Weights of a small transformer language model: a variant of Adam for these matrices, 122M tokens.
MLP neurons of a small language model. Each row is named by its layer, matrix (gate and up: input weights; down: output weights) and neuron, and shows model dimensions 0-159. Each number is 128 + 24 x the weight over its row's rms, rounded and kept within 0 to 255. Numbers have three digits each. A neuron's up and down rows have the sign that makes its largest values positive.
After each neuron's rows, "fires in" lists the words (lower case) most often at its 100 highest values on Wikipedia text that the model never trained on.

L3.gate162:118134157141165128159134119137127152105129152100157158090137118131151175122106123140187115098107102115151108148124147130127104152114159160137156099157141124091132122129124108119173153126182151163086134137137075132149128134104109127090108124150137138127121114135154091142097163100081098135157151149105122161129175103106156143123118114175162155126089151088102112126102115144127160155123125154099110117125091172101122107155114113145156139166097180140143164141150105138143104136162134
L3.up162:110108118096105126162145140135190144115154169088177148127092083138105208102116140128154137169122152130133139149100142142154178118151102107134127094115121121126105124126135142123125110133160084137111130110146165157125086108142143137102116155171110113120110132161171102138105132089118115115097141133080146119091170124101127101153142116119178106145143160087124119124133116102146131126127157120131112078137147135080131133150116136126120141129157116151118136154146113101157065152139115
L3.down162:136152103130084120118145122128069093199115135151105127124121157131129072121168136142086167158158153108133157138137133097135130112109092137135115132112128115144176121131144134096096121107107109124149131136100143113117142130139155156145128089066061121111135118088098146106159118126152122127113122114127133095130082127168099143110123156102078129117145106122129119143140137134126078105152097123152141184192143100140139132097156111122120113124108112104136128081098141136132159123099137
fires in: "and", "on", "the", "barbara", "star"

L3.gate51:135150061109147110104082113157098113138130113149142127135129117126158121154124135137110124093145142173136130095149137134124121141145120096113133115115122135144117166120091115126150119121116143128108124114116141090150178145155159115099120095125146077176127137114142146193196127112080079128174127113140165159157171180173108129109134139121120127156123146123113109128102144131079109091107104096071147151130132111131102113087126109159128135100137124170115117147106105142114116128125161
L3.up51:137142098109147126094109105172116146151113121118137156144144104141142121141094155149140131125144146161156115083131156130129156127125132126117121129145146150122079108099134125131178127134118118108098123098113125109120138156126140091113099111160183099141144182172167095187134117118094124057142120149088183137113126122149142142094167144139140159135158126124112102114109147155084132070101111119083142141105118152113090141111123081148140166146114120128109115152129125127156122100128182
L3.down51:117095169133126123129143145117143125089128132094142140111130124132099140115114136131141117149115125122136135123110120117144164117104130165127121142129117133113125085128163122151140142132117114106107104100119129166131084100114114114121161141164255161105130144150140098105098124135128141118088124146098133120089100109119155121105134124143135134108164151117148144158140123168159173080099145146143115110103100150112103157130136114122104155173126113108125119126143145100168143111126131
fires in: "national", "around", "year", "just", "years", "down"

L3.gate266:117102152159143139169130120093127113141131152094132128119149169080107121138094150158188109145101142147135128148096140137141104147133094164152100098170144140108122105144124152163142131117134106128140116157096139135129107147132101158121116136189181138119182118151127108124115153141085104141094166131117157127119113097150145131104131121169145160106156119135112111103076108150147165134148113140118101140136147138116097145175083102158131108154148135170137160146155087156126110088170140
L3.up266:130156100174121097159085119182087151103128118143151152171121121117160181142110182184103107136118116107130111155171120124113089138163115109105127084099120150133126137127146149110124131146119121107100130143108164119132166127127119113098120157115141129083133108084113121084152122135120174117153150140118132158157149130132105145159124145122120109156127166153160140109091147110134144101109054079152143114143098110142154156143153131124138117090131141118073108135128099135117136114104121
L3.down266:157100164108122159106142098078155115129114130107124109111158113146112104147131081082159136127130136138114144119086126129135159139089150140128124162159123104124118134136110122151143123092127121140147123119142107137121092151129089123144132096149226144165144149157133131181117142105133120144125102107168110122110127134123141111098121109138141140106121073105126118129155136160126109175126203170098109126097155150118115094140097114153118158156136102141160152122122154130162134147192133
fires in: "his", "new", "professional", "international"

L3.gate177:131120122157114120137146161142122147147135109122126122225120157159112122111134115093118128123148137129146167130141125109148121108118103141120123140145128131120119167121124125162136140150115110154134137134117141135071132110110131091139138107122132102093135130150121112122165132161133121108121128118127148150112101178123136158156137130159107138127096113147184174112132138145138098133147107094125139142111103112149123115109154114094255105127136108142163110130124115153076136114133123
L3.up177:131135121165143141107123157140120126125111115159153150241076127124154167110137154156089100139110105106124127157139114060124148110131105119119145143132127109128112080085138094141129154137155138171113109145110095110151125136126100140124044151129148172123154131120141142139125155167122114170123135131125148145073132114083121163132098140136109129108116127093154156124115130137130128119123093138125140136130109124138107112133117127170203145141158113144133127115127114112110124142141120
L3.down177:157154114137127158114103121111189122132114150106124129109099218092147127093124087169133154141121085139114133133135097147116136120129092160143149106124139132150135128099104135093119143127127108126160117143107115113108104147122147109094102152141181107158082136154169141146077136140159121124093150138148135131105158133122111100121101163085146166105095164124109122077092087128154125089143151084096090128119120111135110147117125147128133152101145142093087113111115137117141142152115146
fires in: "through", "company", "mar", "throughout"

L4.gate214:161135130115172122096114134149114179127149122164133118111145097145154104132144084096083129139144155137119105147165126174120124122152152121138178078113148081108126191129099126133118108124139123152152122081143088105120139102113137160083140106094150140129127139135088114074134128128144108130154129139153139152119109202165115133096083105162124163126136118140122137132144119152122093090154118152123107131151091139159126122109107168109141086100141123117114135132088132170116160131113124
L4.up214:124171111123121111110150170173132140128071110106090144151136110164121110124135095116133122148143146133148110100120138131126097088139123115114148126132143133113117166132117143124129085102128151122171137083132103121112106108110076154111145103103153172119159109158083097086123148142148134120098136121139153157095124164132091119114111067178121159113121094133138138153147137150114125105140102156120132140126080138191132134143099113102166113139148119109105133096077112158128174121074144
L4.down214:107140148128097101111105141143152134075090182088088170097139116122132147107131153145116128110146137121172128116112133111134108127105130123123131161134141140123137077140169091142143151091119097139150123143146118161108067115146177130140142149140221155131112135128109098083106125147152094144115133132096146121127167107144122089125166067168153131102113122151115120127122155143132146113145149090133091162097122119148098136150117148119179121151100154117150161130132126143129112118119130
fires in: "had", "have", "having", "society"

L4.gate156:160116135093097077116137085122089120126134127137167105102135174197164147127142154168106093190104105156120108100129120156159060139139178116133144125161108127154150118129166145166141083129156144132082136130155113113169108141144157124144116131108135146111147123087138100091104133086117148149094150123114092135136132136168100111137174138114097151131115129118147113117123141146102133118135092079129128149152089123130121122120118105106121129123166130150120121119099110149119123145128163
L4.up156:135119140110127141107105120152126140115136150117140166085126096168114149105127144150109098145128117117119136124130157132166127163127139128125116140142154142122120114119160110110132104111178134102087145148144128105100127149146105139132123074205113198104149143163183113118118123116090093120105141118102115156124123092142092112114159122153134123071109127075142077087126151136114143165158080134131124142165142169132148101121103093095115138168121123139158127113086103117145128141168109
L4.down156:155113116142147122140127091134162129110139114136134164122142079167133140088134102152117090095155099147119097101170131121166137129149141163123104148132149133080084142107132099123097158106156138114154116076119161095133128163118142108118113129189172175124146127113114113128091139144116126121156094125146147129122171143139063122129140088154082127091096118116138138124122111151168149101156126128129151122136127169137133108177096133121131176115118101149129162126073139126113138141161155
fires in: "over", "points", "returned", "up"

L3.gate423:132150139116101133120103081098137129130130139152129128198095108093109119152133158152189150184147120116087137130103196132128136136134149131126177152153130124124137121126124149120165098106082139196173140099138124121117142117156141122113137128131117135163115112096108150151126138103140145061126121121146129155142097111137144110132187110148109141119126122161110190154095085121112119104117110121158121155109137135090127118132125120097086113132119123116103139135120105193146139128137118
L3.up423:119108164117175124164110056114103122112127125111148115171189127109140167124121131133106108160130142108116110107149136208146152157116102149077109117106092134110140117129124137108148115113137113156106130161131132102093140120125126142133105163132115132145110126148121112144155083095164128187151133126111110138128149090119163135128136104121120129148169117158126114104111121093118141128127195144115176149161144126083129139145100115097166129117144130095142134135118077161144177141112135
L3.down423:142086122114138149153111094140134139113116082114172118163186212124154146078115097140148099166170102163120106131115130147115123155112120177098101101113089147138158112154106134130102147164143133102149152135101116142118128140120099119116133138133100135126139180145114097121157140111125115154111128163145107141118173135137129111161098123121139159185131141119144117118108159124129130138101120163118182104204126152134125124141135136138142139126106132135089160159134122136078132119106131
fires in: "city", "town", "life", "election", "career", "2016"

L3.gate1:142136156094125137195115056128130128126117116176132125046165116151107101115105119142150162157126119123131133119167167128133137150100098110123151128130134136133127117117148125164136113147163119238074153070122154117153123116119134156131141086127106166156108133125146116153123139089099110170146145110157132110130130117121155102107151162125107132154123155103161115146129118114112141116160137118109132099133121125132133115141101128128159146131147173153152147140137145112105138117141139
L3.up1:145139119119157132127107161103107128169135135116125078156112062130107045130120170150140126119143118142104124135106206036126113132123139100145141101143115128131122139100089142169117106114093124149165143140117125122108133101136130153079103098130131130104095127135107159127107134157172127107101142135086137122159132167116111142113158108132121121115154116129109108147165145119138145112131156100144113141093104131128110120148097147117161078118129094131125162138102109125143105126088147
L3.down1:090109119144159100120146132137101126118103156104131153092177173097122157143134134139108086080075126114107103131147107128183136110138146145161103113065146141114122113175144121099137109102091133121142082174151139138108119111136118115101151146127144130130149088093114144140145127131116122142093157083105107138165162158119129104150168082118113167063125145117148150090104124125163127098129133120143151120155123152182128132142141103112135132155107135145138161124099129153120106151116109
fires in: "than", "most", "only", "just"

L3.gate199:118124132147135115076084108129079124138115069140147168144144152154131098150124119100118142126188095085099140166102145099125124124149107136080115144109133151115151150172114133110112177100138120145133103107132097068137147145130103156150121109121149126138111159073128138165170155147129089138144122091178078141152124145158106149121073095130097139101077118108112125166139122143143132137150124123104123116138116168139182129125107103165125147125136133105136142130131133114108120130121130
L3.up199:118120177160129089092109135136103159115130142115153192121126133135154098125113125143145147154144140090145125178114145136140119167121111143125125112172126155065137155144128144123110127114156087132101144125129083100121120164134109150089103131150170119118120136138144086175120144140170128137142106138128107147150107123181170126141133091145121104108113122118108132164107086143158178126139126141111079118146089174123152137144118103162121153179126139096105136153149102106178132097132143
L3.down199:153143150128136132158124122134152117151136160128169117111124105097166130126104129166137087150091151127163119098143128163146157162108142141145128129160117122109117135130146132144147100143134121136097144133154129137120100136153104091118098167143215104161132118152155113140122111094125125116142137174098147149148138125123151108155156128141142101163184145131157133111117113114134135146093150126123107083012126134128077137145124165128144150125123098137139116138139130107175121116174108
fires in: "new", "film", "head", "newly", "trial"